{
  "head_dim": 128,
  "intermediate_size": 1024,
  "norm": "rmsnorm",
  "norm_eps": 1e-05,
  "bias": "none",
  "tie_word_embeddings": false,
  "init": "trunc",
  "init_std_o": 0.0123,
  "optimizer": "adamw",
  "lr_head": 0.0108,
  "schedule": "wsd",
  "decay_fraction": 0.605,
  "max_steps": 11822,
  "dataset": "wikipedia_en"
}
MLP neurons of a small language model. Each row is named by its layer, matrix (gate and up: input weights) and neuron, and shows model dimensions 0-95. Each number is 500 + 50 x the weight over its row's rms, rounded and kept within 0 to 999. Numbers have three digits each. A neuron's up and down rows have the sign that makes its largest values positive.
A block is one neuron, or neurons of one layer that tend to fire together. After each block is what it responds to, as a language model described it from the Wikipedia text at the highest values.

L6.gate120:541509547535477431525538476504468530479533569447533495573580428572482463530510556434561517495388512427442531483505504524512466517437527562463405462642457528588519508481503628434426498502501488536460433520509483512551482550506453466446467412453454448522473580550551470461520441599512390472
L6.up120:521484531491468578484496517358468505553417508600540535543544531481518487586536513550436446483418480448551485493472430503485490489443448521457408458487474550608500556545452501476543483529481517535523520454423438538616515574493507437517476419547558486435565582460481487485455555442466488569
L6.gate254:423498493522497460467521562461464585449447495474547575535465400509513576558467433558436567475316478486468568489479526552453430487585416523429570528418433437486514524535462597498493439582520526474486529522502475535512471463383532392538521440470503423554494493495514472468530488504540460567
L6.up254:515528554577409408470414427471577523530537474515525476462470622461514499523505462411522502558453542492484502433489513425529479554528517535492583549527496588534532521399415505526480543558511456430491465530453520510439513453536505460444483529512457599519550442515555521392471509438527522590
L6.gate376:467494581468407493490570520472432588487502560567532571495441416549490517475451481507496483481456548464497554457615557535535486498635566571472480524575465502522468572506459450520475584567416498443514486429461388517436600525442463535509553580465511549449524543482489502532550444519537547561
L6.up376:432505445469464411507448555569485517564428622568518529460517490483461473516591448529433508512522494450518450415511423501478550526541588485484440455509386553486451541505423516590462534466468567563511451532507430430510486525472395546504437487524496498499547507537514549450526450506501453562
L6.gate398:472477584531668527426561562477548458495413492532450541492632514587494486507468496442404440488485414455537455421526587504492551525437394477595490515557516454491445565464481510440435456549494477473543477494484539433476548535466378515586478526581564548438541521430516492424429532493467475492
L6.up398:432447520510618443460437573519498488497521489581560500491523497505499557520498427552448530468554435445516467508496527524537444507548521603481495519480482493389488517496486496524534482591479489537532476559370492527573469535487598436421489502485420541568550520581547537537493485532523596600
L6.gate525:446469484481464529492565507472468513554391465585592411489436487511495516478450575481561455527445448439400418471427453481536515554571408459526426546530362483546616559577492469641489530578468417554495523506557428568494545444444546548446474491583414508457542556494580562504518471544464509566
L6.up525:540457478480510470489534490445502489610560577360529442527566469603410549543548470486457423460526500398467465480499485444449506527498477510510493408495491524517488492583342463479423583569497568361439613460425483530529442553498389467445543438498534520535608416503485503342464413490443542547
L6.gate859:464501465477486444479615571459480527501482505509553550414455480460429448586471468537540471596477509496520381545585521544534610511502504575550475526542470505437519459570515537489510488453537510560396526415513370516474542444509449511485477395497417487345515517530546475466457485410474546464
L6.up859:545542536505508498569481522563554465578566637528457511542497481565457463516430493381533471584430449448482475518544479529545543568559474517419457511508498538585559486442497526575531485463429485527462517465602448485470512519423479491500554486553507544489499496499441481531535446531523529548
L6.gate873:443478506521504467498601532454450547465524619533572491475414529562442491464441476450503570547498508501539577491508423432447373554519427535602527488491478439429539489564518474500441414564591559493473497609430384564522455563474494472548512546485435499454508499442506468549495444516520587534
L6.up873:494470527587492561430530539469505493467587495503507466575544474472562531578445552536536431497499478529504447521593455499416468561498436650503466450499504627548526472455425543488458418459564495536513441524456431463472608506463485490538600502516484517406479502501496525443562524478510425562
L6.gate903:430467458540419522566550558474482535511488511531625522526483436499502476548491598524480541429453497406489555444568477518558458465612513582455455459608403486461525469616391529561483493556436364511506482600552499516436468492488522539523537469435445499455476489511489503430466509541512422574
L6.up903:624489498532524484477460585454504485552453581436589480546496461507491414484508485417414569405540469506455567428543513507459525490509526558450489493460454508522593432404422477416465476608481545543464545484513476477430531517363520430424541458469523454489553420459509507389486557559474440543
Word-internal subword pieces in the middle of a word split into several tokens, e.g. sc-re-ens, g-est-ures, m-ement-o, h-ars-hest.

L5.gate43:499537494624527577540521416400510487474507475525492496461454480545505449559517532491532396530533536345495468507484463465494570465508451371567515533456427507423537491562545484464466505507498466447524485447488486463463527422619595553594522589449515492454390525495585487500556462535526523498
L5.up43:497539516441602517418515531576473552547548506554459520504506509533490541551495487562543507507572462488370561469424513519554469505514476521489481547517573523530437614462513515507502539507573520555492545490480577533457499487374589541532452507453539377450541389550547569478544550453420518510
L5.gate190:535450403503390428465407598392509518498484518484513468462501481541468537528509517517581494525505440445468499563477568495559508501498475500403494582499423442525496520492501470460422522525434421629448571522438494567454506484541523546503535468620446443524517540532545530503414479520541578527
L5.up190:541475551542548583504512438532455520525496537472506463555511448472541570488561478559507455513559542623527466471541555454546522404423470482479530450503533385492468471499434471490481526450541483501514530569351560496441437464475429549527482471545463435599586541574568483550499514439518559537
L5.gate463:543447437410483518544497494501494523528365413539490501445509456541557505498497465540519563521476470522569592555515500436505468492493516534455535488462473568512421456538497590568445504527501502508543524447466552516569464538528555460464507528576503474449532405494535496554527537487497437510
L5.up463:497585425441479560464486544431471491590443425529542481486489535591524497570517439505483581485509506589574561504491430460512490559536514509486433487496497490687656515436501497465484380561456448464499552493465564525542569456412494589427491474441543642504520542452510529505459448522534518605
L5.gate560:565544434440539504475429479444475455485458510436549510535472479491519437443488481477496509499482622516482489503470477458499481507475494559517501586449583330445404431462475430532480434500549512543464531478384460508537414561490610507470539466560467555489547481510531533567477431472554467420
L5.up560:546504466571617485529504432420531453515509616477486503369363517483430386498581411487568487615451510574596533481481541513491570521451527486501517561523562577453495434527438548506475539519551484590503410486407536441540474654489485471484457560490478533463460516463450523503472529441532512477
L5.gate642:430468387562558464316501495508530492440541548435493474473505496491494453475494467450505465482528500473643547479496490536484516461496397565528506474455401465427480489572390557417483441593544473490485464549422442531409497500503522522527477540560451556558462437473592549547522525506502490482
L5.up642:499495444496423486520412400493515473527444529485514563487443514421466508465608440471519505507523530541551525515540516497507485461459438488449556517494432545575494443448564496403552497442522553484561516528447471533505504502474501490457502458528490524494396497517500562595461444527596626448
L5.gate807:507460543503439511501436435493543479522500518571498486435523506608505512482488512558501423487541563530458501452550437535583501465507493480504407469523470486484498455400557484535398515466430417488575465506504569484417528520532466469438451451462545525502442565489472549457523462394543572582
L5.up807:619590497579412510535561463507576599450538549475577544475472518457476487562471524510557481557484485532527561498519541437477547449495577552448502520411508540480478500509491540485521505376505478521567524456585442622486536479492524582484521417453498514475416536465601487523515514540548397556
L5.gate984:519506529525500578522454522523491496528476454497526473442509470562426470525508572586494555514441516442491494602524427573470439485437399503463488519455444399482477533544587585540469488530448397485588468495543474531455419446548540511602554447503493517456488476540523427552527450508518574545
L5.up984:476474495506437469537503521453530489571523512507518529430475474517393508466533490491546498428496523457563492514634560532499504469385433460416559414480431480518566617471470576412518544548557450540518461454463500449591474484563525516549589474471566513496482569478546509588534523473586414523
L5.gate1008:424492524478470440454493530464503479522544462420472523480460560506523526401471540600401542610545461538575509366454492566557469531433478476524510503545478561527466517555422479448381512501557519557508625550468492470439587510513541483506515535538512517451521472549458485483532548481516472469
L5.up1008:503509552469520591479520492513484433479465557522449456509485533458484385437524489445615475470475524515562460513539546484514512442457484539490527465399511470530460484468498539445510569564543485464527468467505587524515445494502541482449517432464476502512525497488444507400468466439456375534
Ends of lines in tables and lists, chiefly the closing pipe of table header rows and ends of infobox lines like (EST)), plus digits inside numbers and coordinates.

L6.gate26:449497500442422498482497452532484453493544562420403561445533480516436545538492485590563459495431585535471565459480461618513404436539514517549499521581524505536561464564547575496545462548581454507454523464447539545469369521434510490471455496538480569502546516475469476549505398480481661504
L6.up26:517474462620502540494485498448467493414520493545552444501548431441519428468498504515495473544537522476524533534554542470537593508517531517465506403474403546454646469554405482490523424515551523495636482576491390497495457481544571486474459470450477485506479506577492515533474593510574493505
L6.gate217:481536449467572489533377506524500464455484477482524500488378482510592573468402464446502511582572541532505560459501542515505567532452537532512459513571495528421472523437432536478533531449433471552496429464600507542408557425503463521534503449331523446403467553644474483475518431496519545484
L6.up217:521464490496499430513469523482466480514497496465570542508436478467569469546468410515538499533573514470478556474464592545494461519487603472475512507473443483502499461577458491510467545551426413479574587447501550535507508562537424596531571406540515505515534512518462462450431516485551524469
L6.gate255:536516464539497486545495495500463503449481559479555525566401485496513445455484479610526475445519489416483433572548576570490496520478605490496490457432518485441429480584431578505471562524514398515466411436452542437646494564558517544347608517494418437476502479504550513469455562499430489573
L6.up255:501540488457444450460466483461521462444503424471551525556465575458448401519467492520559553463532528453497413549494428494409574447473474434514499479490458552447441572567550494455508550368545582516532392506548465571517514426534464485483518543524471493506431434383477583522454530505472488542
L6.gate353:563638510504489506435520547402463509519504554519435552446447523508512464435533505423457509548497597435585513491547497541602536402502479503467532520495550498575517476489461561520529413482484411480462483441543519472540440535463529512487488473474509457438501515466516476493499552498513553509
L6.up353:632469458551467431554443503509502563425505594426439447541464444480480489510585487473431522543592588459539525566521565564445522468592432428441524413487661428529569552517491468392506532491486487526537457432508484520469596545509605561500554511492450546561412378440516513507466562546548486587
L6.gate547:558587524600409488505524460485412444489552450529483614587463554492523484506512548590498429463582533418490513454536511499536568471360491419492473551499440487523563564536447547535497538522464427485500522522531528526424495442558564527484554480528454389448494501569441452560552515497558531606
L6.up547:483459487625491508464533496504444468496579458525411479488499461466510442545488566504572498468466543522475436494502514562577564436439534391436495510491532465599558584485498459479481443393469405521509537420448550519403462531492577479484377567573474355509591480558526548562479514426595472577
L6.gate571:406433387491476542561557490439588453464512535406398449527461513506517500545512515510527491524549537438539534503496473473498518529517624478576532456568553447528487555476522511493512461464502542509512489486484582559496506567582498466528516502489491499376523601473595488520499498442471543507
L6.up571:477574523549425494527397497410490402568514481548543472488545481505598372568499504477499449526514539450461460548505512559651436484530533482573487466509556466518559392566486529412450520515531451566494521551466501505497470466458529484426566552591482521506585499431549563556482576441516461533
L6.gate758:397472559580411544547436572493494479512574524451507516435624475487521527579463552589521468465510457492480551556483526499534464550519522466518466439531459555477594507506609585478441450521457512481563495432619400500461595535495381430552471479428519544507438493483556556478555462543464568572
L6.up758:478420501544495481494557514443518458535587458531437537422558455485472505526511451450527519481548610526531453468541435497524469507543572505527569511437521537399475484523468443501479517475603548505579526525467488520499530517464531510472415474579433469571569532595439384491509448532482523466
L6.gate972:515522489559464501468493448430419462482442413566456565434479522511476468493533608496419466507418564498566461530565460567511512444458557530454525541544494538608557483515543597465477527542504464475499506450464552453586462528539536447524450515537575500444597445485590466506492475544525486442
L6.up972:497501470525498560420497516513485558546559498494517582449507500517547527481413492537505487567482556462479530536570447442476462547458457616480577530472529478479469548467362554522541476490549528535446513452492482526530553438515423521434388518468416468488483469648470579513443546404455481473
Line breaks (sometimes with a closing parenthesis) ending an infobox field value before the next "- Field:" line, e.g. after Pittsburgh, Pennsylvania, (EST), or Print (Hardback & Paperback); also table row separators and bars.

L5.gate14:562559435533574518451528481448420555424442522430494516452534441541502490467434478491346525452493440436628536387512581450513484495501431535448478554562426535563538496465482568469418502564522429465449476510474509560571495470477507493552533427500466528482493424443456447435537399509500533442
L5.up14:492483442590474482508443576474561469533444449485447540528598492541559516501522508521415466510596456501517457551445560450470395550594489537538439459608482597509544488568493541469493534569511407487437484521519500485512454498450610490517473485490520570500580508460553475506477464529540560468
L5.gate86:502322452503582452397507465523488548434475544418415580498442547509448603472551495509412513618532510451575404529463537532487477517516478482485475505486568484511527490443474420521469565441523448538461463513543495515540497600428512429520540491562404451519494511463490495499555459503479544554
L5.up86:532520454432457543436521602391557486474440483616523548459541486505463458504452476549470591610573526452501489506457561513570413577566543555462544445491475381458544513553483548470539523494505464487496514442521504473530587556490501514512521437530512461497502466438408412489452551563502560470
L5.gate328:498497509498456510512493540426508507494507515539557476453540518541501479570447455477491574576538455476517531464534499530502457535620523624507408598505522485524433538515509632510460580575465517553506435521427500520467622509390525545520432386477436493395464482492473508539544384574352492501
L5.up328:530523560512512415493511543570472553507476571542491508574516426473450467477603527495420437413458512488486535494548581486517496527526410450519532391509499528479525447416454447509517378467537501353453574562501477537518456507477535469562573548490465533570507539475514526490478536514589458513
L5.gate586:586549417526456524477473433517493504497561522500604483523523537542535451513426438563415579463502543679444455462489523493459502487513477559518519587479554511400406436585413538571552521459520555521509481514461439582448500528555512506500614502571434448523510529534400470456506434481506485477
L5.up586:478523597515615516521410528562497567555430452601534543553518455517520494468542542549556528518422463557461504531486537505572462436546492563447458490467394429529504467570557458475464558554465500436459343507535509419503487419486512558497459407462531458500462470511404468484503406509472565483
L5.gate667:548544522482424461400481562571519605526501589562545432529471303612482472481466517422477535446480499460448530453530556469532444532535452444497447499523464532538534495470463510589419466447524566477440507510487402481428500497504491490503454532492422490559522450492481496448517466483483491639
L5.up667:539466576503432482555484450492539556494507473439526551473532497575532546456521537533414493441438525445471412502486479455500488453532504521443489540415584484550423530483542545540426602501550498528499459472494466496472459463518457477580530471539431540466539482530410455448397534528447470522
L5.gate788:521509453424382478383492564347510544504485535608560503452457431494491547493438477493471548441462466441543459508529418516519456487518431532556593514427588471508532427495517439517524497567481502555509561481459537494409399568533480507485513456554418476510538422523467503510527491492510448579
L5.up788:471394501524540524414514513468421481501479565575405413415480483495383522399553569455479436442441441516522556518511485416498552468499580416528503453435482491556578442540477437450483524504518461558558549611497574465548435460452442428421541478440535504552501424379545567496458540479570505570
L5.gate982:478462420474561513503528477525562470473499417519492571514505449538487593508552521521477547494490524526521559450678523529470529467580427535536501521515469486443546531540492612444452433468510445547528544502561579473475486431473444413522542489453536596476503520410515453481438422538493508437
L5.up982:482489502463559421433446519489510568460538521587485513408459490560440544473565532540490611540469470573422475558544517494483547516519489513536515508429386463554492606447559437465481497607509549517428555535462514549522377534444515490557535471463482514547572608470498391504400639519519573489
L5.gate990:472479509487580539426488506476566534547498442475492521423507565560504539488491508406452505527503549508478600373484473502498475543460489540477505615582558512549506423589505568453512500574522416522464509530514523582528464493488562400549545486628496542391489416512421500464614399436506442443
L5.up990:539517587501445503393535470470527502451532506506605493524486435441419476534440427536546494490484504577508609524562542433506482499569638570503466512430559459471474559461602569535490455466482480510509424460497430460518431507548479496545515516537507434523523536457540473487550477516502508512
Word pieces completing or continuing a descriptive adjective or emotion word across varied prose, as in sl-ower, disg-ust-ed, f-right-ened, ic-onic, devast-ating.

L7.gate776:488551460565547495532589511446571499550617557625511612537552477504530502504478584558497565480571524480489475460539593466452542462510417510478435478626486509495467492460522493550548469481460508486483461454518491450506499449475505608667456402510389500386463518559429556438572487549362550440
L7.up776:470505441505493505500472560417496692479542487474514496536469396591572448568494598410506557407506468500557414482479474480403509500566519404498482480540532526492500496534517495438469480555450557567526521505479399579502534518498543629510432450496455452481510553503466548414574498487428444371
Word pieces just after a word's first letter or two, mostly in names and titles in lists and tables, e.g. fl-e-uve, Ab-s-olute, tra-ged-y, E-ic-hendorff.

L7.gate39:471529449533500536440505482385531513518514407551596472544491604523470628534500489521457509480475466446512506457475441464459500509525579488558512387513539507524482478504504476505362528544467601575541465404520495510443434483491578502454378436536560457419471372463476485551474486493537461465
L7.up39:491543495552543521497524477455502379454588451484513454462478510506515478443527517572440439478527464539512506477434454495563510412455589474508575418611567462487478535456474504454406481518510560509447476405487525599552486544497580572445434511636609479517547502456585479547545404508536480524
Line-final tokens in Wikipedia markup just before new structure: end of list items, headings, table cells and paragraph breaks, e.g. before "- Goals", "==Notes==", "|---|".